{"n_layer": 14, "n_kv_head": 6, "norm_place": "pre", "norm_eps": 1e-05, "positions": "rope", "rope_base": 10000.0, "bias": "none", "parallel_block": false, "init_std_o": 0.0, "lr": 0.00129, "beta2": 0.98, "batch_tokens": [16384, 32768, 49152], "seq_len": 1024, "train_tokens": 478500000}
MLP neurons of a small language model. Each row is named by its layer, matrix (gate and up: input weights) and neuron, and shows model dimensions 64-191. Each number is 50 + 15 x the weight over its row's rms, rounded and kept within 0 to 99. A neuron's up and down rows have the sign that makes its largest values positive.
After each neuron's rows, "fires in" lists the words (lower case) most often at its 100 highest values on Wikipedia text that the model never trained on.

L4.gate431:60 66 68 45 69 48 69 52 36 74 72 39 47 60 43 37 66 40 39 24 46 27 26 55 54 55 45 62 37 55 49 83 64 64 57 43 59 56 57 36 53 39 35 43 36 58 58 48 35 59 61 80 74 56 54 67 61 38 50 65 59 70 43 59 42 07 64 62 47 81 64 31 56 50 61 48 37 68 74 49 46 64 41 60 55 50 84 71 32 66 72 47 17 42 45 65 61 38 58 67 60 37 48 52 51 48 26 62 42 39 35 29 54 58 65 46 72 32 38 65 54 64 59 55 35 72 32 40
L4.up431:54 67 49 42 60 57 67 13 19 82 74 59 25 45 36 53 42 50 29 41 76 32 65 10 31 49 60 46 13 62 54 20 63 54 60 65 53 37 60 66 46 33 78 72 40 37 28 54 44 57 53 62 39 65 73 24 40 66 39 53 51 54 60 32 59 17 69 44 50 36 74 63 55 45 61 46 52 46 58 41 44 60 50 66 45 46 76 58 60 54 44 50 40 48 52 58 50 38 48 56 65 57 67 61 44 25 42 87 57 45 40 61 47 36 48 77 52 37 63 42 59 34 61 36 55 46 35 68
fires in: "to", "top"

L4.gate402:59 76 53 59 71 64 47 51 65 72 64 40 56 36 25 13 19 36 40 44 57 39 80 44 47 38 68 51 64 55 71 49 26 47 10 44 60 25 48 48 34 68 28 73 46 59 37 48 51 48 48 82 36 45 68 50 61 83 55 72 63 46 52 42 38 32 65 53 33 31 35 55 46 63 42 52 62 57 36 57 36 65 63 49 43 22 52 48 41 27 46 51 69 76 54 30 58 48 37 46 37 76 55 53 66 58 26 72 57 29 28 30 45 45 59 47 52 62 48 34 36 47 54 45 47 70 43 27
L4.up402:69 22 46 65 45 76 77 22 58 67 54 51 40 53 51 19 51 45 45 56 38 72 72 32 36 50 49 78 65 49 82 40 46 50 15 27 66 53 42 50 47 36 35 96 46 56 48 40 51 51 65 61 26 43 55 35 49 61 36 70 71 48 55 47 73 37 52 50 63 75 41 67 71 43 45 68 66 49 74 73 51 43 43 31 25 54 34 57 52 57 29 49 50 61 68 24 71 83 47 40 49 60 59 43 51 40 37 54 43 53 46 42 49 56 92 46 55 35 50 46 37 41 25 70 41 64 47 27
fires in: "until", "between", "period", "39", "bahubali", "37"

L4.gate211:63 55 65 76 39 32 28 39 52 14 39 45 35 23 53 46 79 62 50 38 87 27 34 56 53 44 61 33 38 33 49 61 49 61 47 26 41 12 68 29 65 35 48 55 53 65 47 08 65 40 50 28 64 64 58 45 60 33 53 66 43 53 60 33 57 50 41 52 64 47 63 44 43 31 55 49 67 52 55 72 22 52 62 43 37 44 43 60 75 47 54 24 79 46 41 66 13 55 59 74 55 47 49 55 56 66 59 54 53 29 46 59 52 58 69 42 44 41 51 62 61 23 50 71 80 75 49 38
L4.up211:55 50 64 59 70 62 55 37 73 65 44 73 53 34 56 60 47 76 56 51 45 57 52 48 75 39 57 17 50 66 40 74 48 59 33 53 42 54 55 49 39 42 33 64 47 25 72 44 58 83 58 71 39 56 60 83 44 48 24 60 34 58 25 49 72 64 53 63 57 41 54 25 56 45 47 48 49 46 23 70 56 39 38 76 24 45 73 63 30 41 40 52 58 43 26 54 58 38 13 32 45 49 40 52 48 39 39 01 65 49 81 36 46 44 38 67 61 76 67 71 80 27 35 69 31 51 33 50
fires in: "have", "states", "with", "to"

L4.gate361:44 55 36 32 39 50 68 44 68 69 45 54 48 55 41 26 69 43 26 50 70 43 32 33 35 85 50 19 29 42 70 61 57 48 63 24 57 44 51 43 32 65 17 64 10 57 47 81 37 32 41 52 26 50 65 46 66 67 70 33 53 57 55 53 65 52 52 40 78 65 50 48 28 51 51 22 45 13 45 48 52 31 22 51 67 44 53 70 52 71 76 56 39 71 52 53 58 37 39 48 45 70 37 43 25 55 68 58 80 50 34 50 53 66 39 33 40 55 39 47 53 41 32 32 31 67 36 54
L4.up361:69 48 76 30 52 19 30 50 64 44 46 52 48 49 37 44 76 55 39 69 52 52 55 44 35 51 63 10 53 74 54 49 67 57 61 25 56 33 38 32 59 41 16 77 39 60 56 65 18 44 57 45 30 45 51 55 63 73 77 43 41 71 52 44 76 59 69 51 53 48 34 69 48 37 12 41 49 35 73 42 37 27 62 57 20 44 57 52 61 50 53 36 44 63 63 69 65 47 45 49 38 20 57 34 47 95 35 75 54 71 50 41 43 39 42 47 50 36 41 64 55 27 20 36 33 44 65 46
fires in: "that", "not", "decision"

L5.gate63:53 65 73 43 50 59 52 66 54 42 48 65 43 51 31 37 30 72 66 57 67 61 68 24 68 52 50 82 45 54 62 67 59 53 34 49 45 52 27 62 52 43 28 44 67 56 69 68 64 48 52 52 39 58 48 45 45 36 57 62 54 71 57 72 11 45 20 60 50 52 56 33 42 54 68 49 38 94 29 62 30 59 51 50 41 45 45 49 48 68 80 64 58 49 67 62 86 65 55 18 31 43 69 37 64 54 35 51 50 65 52 61 56 31 37 57 37 59 52 31 42 77 48 51 88 74 47 70
L5.up63:69 36 19 49 60 40 34 80 60 58 54 56 51 59 65 58 90 34 22 59 31 51 61 43 50 34 09 49 54 52 77 30 68 52 54 66 28 36 42 46 42 70 23 47 28 68 58 37 46 59 59 31 60 54 68 52 70 32 66 43 51 60 79 26 28 56 20 55 54 40 56 30 50 41 44 59 49 21 39 63 28 74 64 47 35 42 30 65 51 53 41 39 60 59 49 59 64 30 32 41 43 52 66 21 60 27 45 63 41 26 48 37 60 60 42 59 63 41 82 42 39 76 60 57 45 56 68 67
fires in: "their", "its", "new", "give"

L2.gate477:51 33 38 33 43 47 55 49 41 64 61 52 55 58 43 31 55 88 56 64 47 47 44 49 45 45 50 64 42 45 40 57 50 44 45 40 50 31 54 54 43 66 58 61 58 41 56 51 55 52 45 46 64 49 40 57 62 53 55 42 57 39 46 31 63 61 56 56 64 77 50 36 47 45 67 55 52 58 43 51 53 54 47 50 43 52 46 52 55 99 76 62 31 34 52 48 34 55 48 73 38 51 48 47 53 49 55 61 47 38 45 56 50 63 61 52 46 52 52 36 53 41 56 06 47 38 45 70
L2.up477:62 42 44 53 25 47 51 44 57 59 48 44 49 41 48 43 55 03 84 45 48 55 69 36 46 68 50 50 48 51 45 64 48 49 51 50 46 46 53 60 54 12 54 54 45 50 45 36 73 50 57 63 64 56 42 25 35 44 59 55 66 65 29 40 56 40 56 47 48 42 49 47 66 40 53 49 52 43 55 68 47 72 62 50 44 57 43 50 59 33 52 54 99 46 43 64 65 52 52 54 43 43 40 51 45 52 42 52 99 46 35 29 56 47 48 52 56 55 49 40 65 44 38 74 46 72 41 49
fires in: "between", "smith", "textbf", "delta", "delije", "sky"

L4.gate126:27 37 19 47 25 74 58 58 85 79 70 60 50 45 61 54 71 65 26 43 72 59 20 51 43 40 22 43 31 55 55 20 29 54 53 46 45 56 20 39 17 47 71 66 71 36 51 44 54 37 48 71 40 52 54 46 50 62 58 45 20 38 52 63 52 38 50 38 62 58 38 41 70 58 60 47 51 43 21 50 60 61 46 44 75 20 36 42 58 55 74 90 35 52 62 56 58 52 79 58 41 48 59 58 38 33 48 68 50 36 52 47 57 39 39 43 62 53 35 64 47 39 45 62 50 45 20 53
L4.up126:42 53 24 19 29 52 51 40 48 78 34 53 41 49 25 14 12 41 69 43 60 54 30 32 39 41 55 56 38 47 72 58 50 72 60 52 61 55 71 37 25 69 27 17 37 42 53 64 63 45 83 53 57 60 51 39 63 43 52 55 35 16 61 30 53 52 51 71 37 53 57 37 48 50 37 49 46 41 61 47 29 44 67 88 42 47 65 73 57 31 55 34 45 60 52 27 30 73 55 51 65 58 49 39 52 58 56 47 58 60 48 39 48 64 77 59 55 43 59 21 67 29 38 58 58 73 57 74
fires in: "brigade", "to", "10", "street"

L5.gate100:54 59 48 69 24 42 59 61 38 75 60 47 66 69 46 73 60 18 57 53 63 77 81 56 41 43 27 30 36 39 45 36 78 56 54 59 62 58 19 33 50 40 69 47 38 47 21 39 50 47 43 52 58 53 43 58 60 47 17 30 61 64 62 69 74 56 67 38 42 49 68 63 52 39 42 28 47 52 42 67 50 48 77 72 60 59 28 82 55 46 28 44 59 62 29 53 50 47 38 49 55 44 56 52 41 55 34 41 63 41 58 00 34 51 37 40 57 39 56 54 64 23 55 54 45 69 50 41
L5.up100:59 39 27 51 31 53 61 69 37 23 36 38 50 58 56 68 86 59 35 46 40 72 72 44 45 38 37 48 51 42 51 21 48 55 27 43 45 52 49 46 70 65 36 35 44 32 37 74 49 35 51 39 71 62 56 23 10 15 38 47 62 40 88 49 41 50 39 55 63 41 59 46 71 53 48 34 42 38 54 66 47 24 57 69 55 55 57 46 45 33 38 47 65 36 31 48 44 50 64 61 73 40 42 53 52 43 61 58 41 44 38 38 54 37 70 47 54 51 60 69 52 53 40 81 17 50 71 51
fires in: "which", "their", "who"

L3.gate468:60 73 47 68 39 20 58 56 43 63 56 35 53 49 63 33 45 64 34 58 56 97 34 60 52 63 45 43 56 58 43 68 54 41 69 49 61 73 35 51 43 63 60 40 61 43 26 56 47 64 41 53 38 40 67 36 29 66 55 39 63 55 57 43 56 72 43 49 69 47 34 42 50 72 36 54 40 36 55 53 74 38 30 40 91 47 39 20 38 55 51 62 52 55 40 66 60 49 10 46 45 69 47 68 48 77 24 92 43 78 91 59 33 40 40 40 40 84 37 17 73 33 42 51 42 58 47 40
L3.up468:57 88 35 69 58 51 47 53 42 51 49 29 49 38 36 28 43 80 46 53 40 86 39 72 36 59 83 60 79 39 51 53 45 57 56 45 49 78 34 45 25 61 53 62 63 50 31 54 12 81 51 61 38 47 73 50 26 77 26 51 71 54 79 41 36 75 29 64 68 46 58 33 29 60 39 62 20 21 73 42 61 54 40 31 86 60 46 32 41 28 49 60 65 46 50 58 45 51 33 60 31 50 50 49 67 59 24 53 48 42 67 61 53 36 32 38 38 46 56 30 48 54 28 47 37 59 52 58
fires in: "not", "often", "never", "we", "would", "you"

L4.gate475:38 57 60 72 49 75 45 55 50 60 54 74 53 65 57 46 65 46 51 52 77 22 37 84 78 34 42 32 60 38 45 64 64 49 37 87 52 43 40 34 57 41 39 46 71 48 54 77 37 49 62 26 62 37 36 55 40 56 46 54 25 60 54 61 55 44 72 52 42 04 31 41 27 62 34 81 52 32 64 50 52 69 71 51 75 41 61 47 46 62 45 52 45 30 31 41 60 23 31 41 49 55 40 14 18 78 63 57 47 62 44 37 46 28 47 58 48 41 36 58 62 55 75 53 25 33 61 42
L4.up475:47 77 46 70 57 75 40 53 37 86 67 60 50 57 57 45 45 48 34 41 49 39 61 51 74 36 64 51 70 56 58 42 42 47 59 63 56 36 63 48 48 65 51 58 58 37 57 67 36 58 74 32 53 42 43 73 37 57 73 35 34 68 22 48 81 40 50 33 23 20 49 40 44 39 25 35 50 43 45 47 37 72 68 36 40 47 62 78 44 49 68 44 71 27 35 48 60 52 31 41 54 64 23 46 25 69 81 74 65 39 60 42 58 43 52 52 63 40 57 87 43 50 26 51 31 60 67 15
fires in: "may", "june", "according", "santa", "july"

L5.gate361:46 52 41 35 35 74 47 61 53 64 34 56 40 31 67 32 70 40 56 46 80 50 63 41 54 50 35 35 29 60 34 47 73 49 47 17 46 39 42 30 51 35 28 32 35 47 60 55 60 58 41 28 52 51 44 47 62 06 83 76 38 48 80 22 39 51 48 48 48 53 88 22 09 28 38 36 51 37 44 33 37 33 46 48 74 62 52 17 30 44 42 67 67 65 49 83 52 53 40 69 61 31 37 59 50 65 69 56 70 62 45 35 43 55 34 38 51 48 39 53 49 54 56 57 61 73 56 55
L5.up361:45 80 54 55 18 25 59 87 48 71 37 60 47 43 56 55 43 75 43 49 58 43 23 74 66 45 24 65 30 10 44 46 47 29 45 53 52 28 51 50 26 43 35 45 43 54 51 54 49 61 37 29 43 38 51 52 18 40 45 35 63 53 34 33 42 52 47 38 68 59 52 63 20 63 33 56 42 57 68 70 64 51 31 64 58 28 35 28 24 24 65 47 35 43 36 48 68 37 42 54 58 48 42 46 62 65 63 35 69 40 55 52 61 57 42 65 41 29 59 56 48 78 48 32 63 45 89 67
fires in: "at", "first", "states", "second"

L3.gate392:38 18 79 33 64 38 33 55 67 58 52 44 47 66 66 48 30 40 59 32 72 31 49 40 37 33 77 45 34 50 51 41 47 45 45 53 58 57 48 14 74 60 99 76 23 53 42 73 66 65 41 47 52 81 55 42 50 40 58 73 52 53 54 21 41 69 54 36 38 63 34 41 44 43 34 26 59 53 30 27 59 52 33 51 59 37 54 44 88 44 47 50 38 72 41 47 55 61 73 35 28 44 58 45 35 46 68 66 30 38 55 47 42 81 28 67 51 51 37 54 36 46 63 62 36 61 41 69
L3.up392:58 27 96 32 68 38 56 56 62 61 63 43 49 61 72 44 49 46 61 31 71 25 41 47 37 36 79 39 25 41 62 44 41 42 69 35 66 54 36 28 78 57 96 58 32 62 43 71 73 67 27 38 42 81 58 44 49 62 46 77 50 62 45 33 43 58 35 33 41 57 55 44 49 37 47 19 48 57 26 35 58 56 38 65 52 58 49 55 78 55 51 39 37 67 43 50 45 62 65 43 18 51 59 31 65 34 66 46 28 41 53 43 40 66 37 59 39 49 43 44 37 48 66 58 49 76 37 57
fires in: "de", "risk", "knight", "society", "harrison", "top"

L3.gate377:40 60 32 43 55 55 45 61 58 52 41 48 52 53 50 55 47 16 66 51 40 36 50 75 43 49 67 46 43 44 53 66 38 84 39 30 51 28 47 39 38 64 48 29 67 60 79 36 33 50 45 48 58 52 76 44 44 31 63 26 52 72 67 18 58 85 38 49 43 41 65 53 39 62 56 34 62 65 48 00 58 63 42 64 51 60 39 86 58 13 50 62 56 32 68 63 27 35 48 58 68 38 43 56 32 23 26 54 55 88 19 37 51 37 43 44 40 55 27 63 65 61 50 46 50 48 32 55
L3.up377:31 78 68 27 53 50 24 70 47 57 53 17 66 77 29 54 59 44 58 63 18 58 82 37 45 63 56 47 56 55 37 55 52 51 37 00 32 41 69 67 54 68 31 50 40 57 50 49 72 49 54 75 55 61 19 57 57 39 69 52 40 81 44 58 25 59 79 47 54 51 55 47 50 70 62 57 57 32 34 29 53 46 34 28 54 49 73 51 49 63 50 63 26 50 26 54 64 43 61 74 86 41 48 72 34 54 47 56 51 66 53 47 38 69 27 53 50 54 43 71 58 42 80 52 33 46 47 36
fires in: "9", "football", "94", "finished", "degree"

L7.gate361:53 48 77 28 75 28 53 44 29 39 45 62 44 51 22 17 54 61 45 56 64 63 33 49 43 80 41 55 69 38 43 46 70 45 56 20 51 54 45 50 46 58 30 39 38 58 50 60 43 37 47 27 32 48 44 43 40 33 68 65 53 47 34 55 36 22 80 70 55 39 47 45 35 66 58 60 31 53 50 34 56 40 67 45 15 64 82 42 67 62 54 55 57 29 47 34 55 81 33 33 29 67 59 68 52 59 43 24 43 52 58 59 52 42 38 56 29 44 23 49 42 72 45 28 86 59 05 48
L7.up361:58 41 53 94 54 49 40 78 41 57 38 56 49 51 18 57 47 62 30 61 62 75 08 18 73 43 38 48 77 15 70 63 51 61 27 46 41 58 43 35 50 54 54 24 59 54 41 48 55 64 33 40 46 30 54 63 61 29 81 51 35 70 31 45 58 33 55 45 59 48 51 10 41 61 30 46 35 43 65 25 34 46 66 32 41 62 41 63 64 41 54 70 61 31 59 39 37 71 75 50 67 48 40 76 57 50 40 52 36 40 50 66 43 54 59 49 43 54 57 79 25 53 69 10 71 86 42 49
fires in: "november", "august", "december", "june", "january", "october"

L4.gate195:46 26 41 42 66 58 76 77 37 53 47 59 81 56 33 68 32 60 58 36 48 49 58 51 39 53 61 69 45 52 72 47 52 51 37 48 50 42 46 38 64 47 42 76 50 49 73 59 19 38 40 46 55 84 50 66 54 49 37 36 74 61 56 68 71 29 43 66 44 67 70 22 47 72 38 48 67 77 53 37 50 65 59 48 39 61 75 91 41 39 54 58 70 49 72 45 44 40 57 41 31 62 61 51 19 60 25 36 55 57 34 49 51 75 57 22 57 58 76 22 40 42 78 38 58 26 67 51
L4.up195:55 53 24 54 75 42 72 77 46 38 65 69 55 45 79 43 51 52 53 42 74 25 11 36 30 56 76 43 48 36 35 82 64 62 57 41 49 45 45 26 80 32 20 90 67 33 49 57 47 39 42 24 45 73 66 65 45 51 28 33 81 70 41 48 41 59 28 41 40 60 57 12 73 86 52 55 54 62 49 61 48 24 41 41 40 46 49 44 36 49 73 51 40 74 83 34 46 57 25 39 43 53 48 46 45 65 65 21 62 48 41 64 48 60 68 39 56 64 62 36 54 39 61 49 49 36 59 57
fires in: "not", "still", "carried", "currently", "subsequently"

L7.gate82:85 65 49 29 38 33 64 68 24 34 34 74 30 49 43 60 50 47 55 54 69 57 54 57 64 35 50 47 67 42 65 16 52 29 30 49 49 27 07 39 51 20 54 47 61 24 33 45 64 31 50 44 45 31 57 40 45 51 56 36 59 69 63 60 19 72 33 63 62 40 71 37 18 55 62 56 59 34 66 46 92 48 27 62 27 46 80 56 55 37 62 53 24 46 34 43 48 75 59 52 52 79 62 73 66 22 35 37 47 53 63 40 59 37 28 48 52 53 32 28 53 38 54 63 62 56 55 55
L7.up82:72 54 56 42 67 34 44 76 60 53 37 48 52 50 56 41 53 67 34 64 76 45 60 59 58 49 35 56 52 65 75 16 67 55 22 69 54 26 38 40 35 29 38 39 24 62 45 48 44 57 41 37 29 38 52 48 52 65 67 25 67 51 61 52 34 52 33 62 31 30 63 30 44 56 33 59 32 45 75 63 99 50 55 73 58 36 54 59 49 49 50 56 40 54 46 52 52 53 74 33 48 68 54 93 69 21 33 62 45 43 59 26 38 35 54 66 43 59 49 39 49 63 69 62 44 63 58 47
fires in: "the"

L4.gate64:51 59 37 67 47 52 73 64 39 48 57 54 43 40 38 22 78 52 42 57 35 57 54 30 40 39 26 51 44 58 46 67 72 38 66 43 38 51 28 57 73 48 41 86 58 30 30 78 55 77 14 56 58 67 52 51 57 59 46 41 47 65 33 42 58 47 40 50 52 50 34 48 56 83 65 62 50 64 61 66 35 84 49 15 80 48 66 87 59 55 60 56 54 61 48 48 55 70 47 51 30 30 55 45 22 42 67 62 56 52 31 65 48 56 45 49 35 34 71 61 60 36 41 18 30 50 52 80
L4.up64:63 44 52 62 49 56 52 65 52 39 40 46 47 51 68 42 34 37 64 42 49 22 32 72 58 64 18 33 24 50 55 32 68 62 50 51 41 42 24 26 48 53 49 34 44 44 58 69 35 54 28 40 35 55 63 42 45 45 34 61 32 48 85 53 43 19 49 69 29 39 55 46 59 65 27 46 67 44 46 41 42 59 51 30 16 29 46 60 50 54 62 55 60 47 58 58 65 77 68 41 45 61 66 38 68 28 50 99 39 41 43 47 53 56 73 41 61 55 62 58 79 74 38 46 23 20 55 57
fires in: "at", "species", "south", "geography"

L7.gate184:82 55 53 14 50 35 72 61 79 71 43 36 58 28 38 53 38 34 52 65 49 69 54 37 31 48 50 19 59 19 50 45 64 60 81 51 38 59 37 54 54 54 73 43 53 45 47 57 29 52 60 35 48 43 82 56 44 25 61 49 39 68 57 73 19 40 50 40 55 67 56 56 28 50 54 33 35 41 52 44 56 46 42 37 46 42 48 52 70 83 69 67 50 19 41 39 58 48 05 58 41 47 37 35 60 35 57 62 67 73 50 29 61 43 66 55 79 37 71 39 49 65 52 46 19 42 46 31
L7.up184:89 56 37 24 47 39 71 67 73 58 38 36 60 28 36 72 59 53 52 47 53 75 54 63 53 37 24 32 69 38 54 39 47 58 55 39 57 70 41 67 65 53 43 46 57 56 49 73 73 57 51 54 52 30 64 58 62 14 59 51 33 73 56 50 33 60 46 39 64 50 56 45 28 56 43 41 52 29 59 48 54 67 19 48 64 66 66 69 55 59 53 64 39 37 55 46 47 82 24 32 20 66 34 46 43 31 69 63 59 83 60 27 71 42 65 46 53 45 44 56 50 63 42 56 09 42 36 42
fires in: "21", "31", "11", "02", "41", "29"

L2.gate397:41 71 08 61 53 49 56 34 50 44 32 53 43 66 45 70 69 33 65 46 65 56 46 28 59 30 63 65 67 60 47 64 77 44 61 48 55 44 42 47 28 00 44 67 35 49 57 55 43 53 64 51 63 72 45 50 71 49 56 70 43 50 27 31 37 47 30 54 61 45 61 39 52 63 31 50 51 56 66 71 39 63 51 48 44 52 49 41 59 27 53 53 49 42 30 42 46 63 54 45 32 51 51 40 47 69 51 53 00 49 44 29 49 51 40 64 68 36 60 63 46 47 27 61 50 46 50 53
L2.up397:34 65 46 59 51 43 49 80 59 25 47 45 55 68 55 57 57 00 19 56 53 62 58 54 36 34 48 48 44 32 69 53 46 55 59 45 37 56 45 60 59 45 34 39 41 61 51 50 50 64 38 60 30 50 48 52 52 37 35 48 52 33 63 25 15 38 44 32 53 53 66 75 18 61 44 54 57 50 29 55 51 50 61 46 62 26 24 54 49 22 41 52 41 69 36 68 32 56 37 40 51 57 32 65 50 66 45 43 09 41 57 47 46 47 48 52 52 43 41 45 47 45 49 99 46 59 47 62
fires in: "their", "prominent", "think"

L2.gate367:46 76 73 82 56 49 78 57 48 26 57 49 45 43 86 29 78 58 56 36 47 81 54 58 49 47 48 65 52 24 40 55 47 61 60 53 32 23 68 87 54 43 32 23 83 59 61 33 43 46 51 31 29 43 53 63 26 41 43 73 46 42 32 49 72 56 47 25 35 27 67 45 65 50 74 75 40 76 62 34 43 27 71 70 39 66 53 45 20 47 61 47 49 44 64 64 43 42 64 53 54 63 29 51 73 43 76 67 49 49 44 40 48 32 56 29 53 36 49 49 66 53 58 53 71 39 62 26
L2.up367:47 71 79 77 65 47 66 38 48 27 63 42 49 31 90 28 75 51 60 47 52 80 59 87 44 47 46 71 44 31 60 48 47 67 53 48 34 26 72 81 58 49 33 37 79 64 68 35 37 53 57 30 23 39 39 69 31 38 48 63 51 40 47 57 76 57 50 26 29 27 66 43 61 54 70 93 27 73 68 44 36 30 63 67 49 73 60 43 20 50 59 48 47 46 63 56 45 47 66 59 48 66 42 48 71 39 68 65 54 38 42 38 51 34 59 36 59 28 57 48 56 60 70 46 79 42 66 37
fires in: "part", "division", "region", "season", "president", "troops"

L2.gate431:37 55 57 21 50 48 57 52 42 39 37 58 54 60 50 56 67 54 49 31 29 53 73 12 58 56 28 59 62 57 57 48 69 36 42 31 45 51 28 46 37 59 44 32 74 51 67 73 42 31 49 31 68 52 59 51 49 49 21 64 57 48 54 55 58 18 59 72 56 51 42 63 81 59 97 70 68 53 18 63 49 55 73 63 51 26 64 64 55 55 52 68 54 48 46 45 43 50 55 77 27 44 25 39 62 29 57 62 25 47 37 51 63 19 31 50 45 62 56 54 32 29 61 31 74 55 44 87
L2.up431:45 62 55 28 29 57 42 56 51 60 71 39 42 35 39 70 48 60 61 57 48 43 55 15 56 12 41 73 78 71 49 52 71 47 46 26 52 55 50 66 46 47 31 27 38 37 79 47 51 29 47 52 44 48 46 34 51 44 56 75 43 80 69 59 47 36 46 71 43 33 47 57 59 45 64 68 50 17 42 34 63 77 59 70 63 40 61 52 54 66 44 70 53 31 45 44 61 33 68 67 48 32 20 42 72 28 34 60 40 60 41 53 50 25 33 50 28 56 44 49 24 31 41 34 61 66 33 63
fires in: "different", "important", "small", "various", "modern", "western"

L4.gate26:47 80 64 45 47 49 47 26 43 73 57 49 59 44 56 29 41 53 51 45 42 70 63 29 41 57 53 26 39 57 50 41 44 75 69 39 32 49 37 62 37 47 29 58 44 44 38 51 55 65 45 46 64 52 61 63 39 37 41 74 62 24 42 13 24 31 36 46 38 21 53 42 43 41 42 60 23 46 65 29 47 43 46 68 48 70 20 51 67 52 50 45 40 44 35 72 67 46 30 69 29 71 39 62 45 36 43 34 50 65 62 55 51 44 63 37 16 44 80 52 39 35 60 53 39 32 54 54
L4.up26:54 54 49 74 86 50 49 43 55 37 48 33 39 48 59 18 42 52 74 51 41 41 60 40 30 66 25 44 67 41 55 44 47 46 43 33 48 57 60 26 69 54 55 53 41 45 21 63 57 35 65 35 55 41 47 34 42 48 59 25 69 29 74 55 46 44 53 76 56 26 52 48 58 69 64 67 64 20 18 54 51 50 43 40 46 49 64 07 62 44 60 49 48 24 44 25 64 55 53 44 57 49 40 36 52 00 56 45 69 30 71 43 56 45 57 36 30 48 43 68 72 35 78 40 56 91 31 46
fires in: "be", "being"

L3.gate193:42 53 26 35 73 44 57 60 29 58 57 70 47 48 48 46 57 49 41 58 35 40 55 54 42 65 57 33 64 35 60 56 58 52 27 89 25 34 50 35 43 43 76 54 47 59 44 42 23 51 44 39 53 51 64 42 47 45 15 36 44 67 25 38 54 59 00 49 55 45 39 61 50 52 60 50 54 57 54 63 27 63 69 47 34 16 73 52 60 33 45 46 53 36 86 60 43 47 42 42 44 34 63 39 60 77 51 34 51 40 12 46 94 40 53 42 45 36 55 82 29 43 31 61 52 31 55 53
L3.up193:64 64 51 47 64 58 35 68 40 28 47 48 49 46 26 65 39 30 37 73 39 39 58 42 37 42 43 55 64 61 45 65 49 29 35 57 61 37 54 42 61 37 18 33 34 44 33 63 33 53 55 56 48 47 47 32 36 37 45 55 39 71 65 37 36 42 54 50 53 40 41 47 46 29 34 80 60 55 50 85 70 55 42 69 18 24 56 67 79 54 44 39 57 59 39 47 40 59 56 43 62 26 27 58 66 47 41 54 57 49 52 83 45 40 47 31 48 84 53 89 61 46 41 41 62 41 51 61
fires in: "left", "my", "introduced", "finished", "mm"

L2.gate220:32 55 62 45 63 27 48 55 45 42 44 52 50 62 55 33 40 80 49 52 46 46 35 59 52 49 53 52 52 41 47 49 44 57 44 40 40 46 49 57 41 23 55 54 38 48 54 45 45 51 59 56 40 57 55 44 51 54 52 55 54 51 77 78 16 50 59 55 66 54 55 36 52 47 42 56 48 56 52 37 66 54 56 47 52 40 52 54 37 03 62 45 99 42 38 51 68 51 55 42 36 45 44 37 48 49 61 50 99 43 51 47 48 50 45 55 49 54 52 42 57 40 87 98 55 43 49 34
L2.up220:38 40 40 49 44 41 57 61 67 34 41 46 47 75 56 62 48 00 29 50 30 51 35 81 60 38 57 66 19 58 52 40 41 54 56 66 19 43 48 39 53 48 47 14 49 44 44 56 56 49 51 51 56 37 54 51 51 54 53 49 63 44 52 45 34 46 40 42 52 29 36 59 42 39 60 57 42 50 53 29 48 53 33 38 64 37 43 44 50 54 68 50 46 38 54 45 60 65 37 50 67 43 61 51 51 71 46 41 00 49 53 43 50 65 46 53 50 58 61 52 36 42 22 05 42 24 55 37
fires in: "not", "votes", "becoming", "vote"

L2.gate147:60 59 54 53 56 52 77 42 55 60 50 39 43 41 51 35 59 50 00 72 45 45 51 77 51 60 54 53 49 46 56 45 57 53 56 32 63 44 52 35 46 00 61 29 61 51 44 38 67 65 68 44 29 29 57 52 44 48 54 35 49 54 68 05 79 37 68 42 52 40 59 39 40 42 54 60 37 45 59 73 71 52 50 37 42 57 57 55 48 75 42 49 82 43 46 60 51 54 42 51 51 52 52 55 50 45 51 53 73 51 46 31 57 49 52 54 44 54 38 31 61 51 36 20 49 72 64 63
L2.up147:50 48 31 52 67 36 47 65 55 56 58 46 48 41 50 41 47 99 34 39 37 50 58 35 50 22 49 54 63 39 46 48 66 52 51 46 51 55 51 45 63 18 43 55 45 50 46 44 47 54 63 54 43 48 43 33 49 42 45 51 61 38 29 49 24 51 72 55 62 49 24 38 37 24 43 50 61 40 57 35 49 62 46 41 50 50 45 60 42 50 39 42 68 41 43 37 47 53 43 44 38 43 57 55 53 55 46 64 05 66 55 62 45 41 58 45 47 56 58 56 37 54 57 67 59 70 52 47
fires in: "with", "ferenc"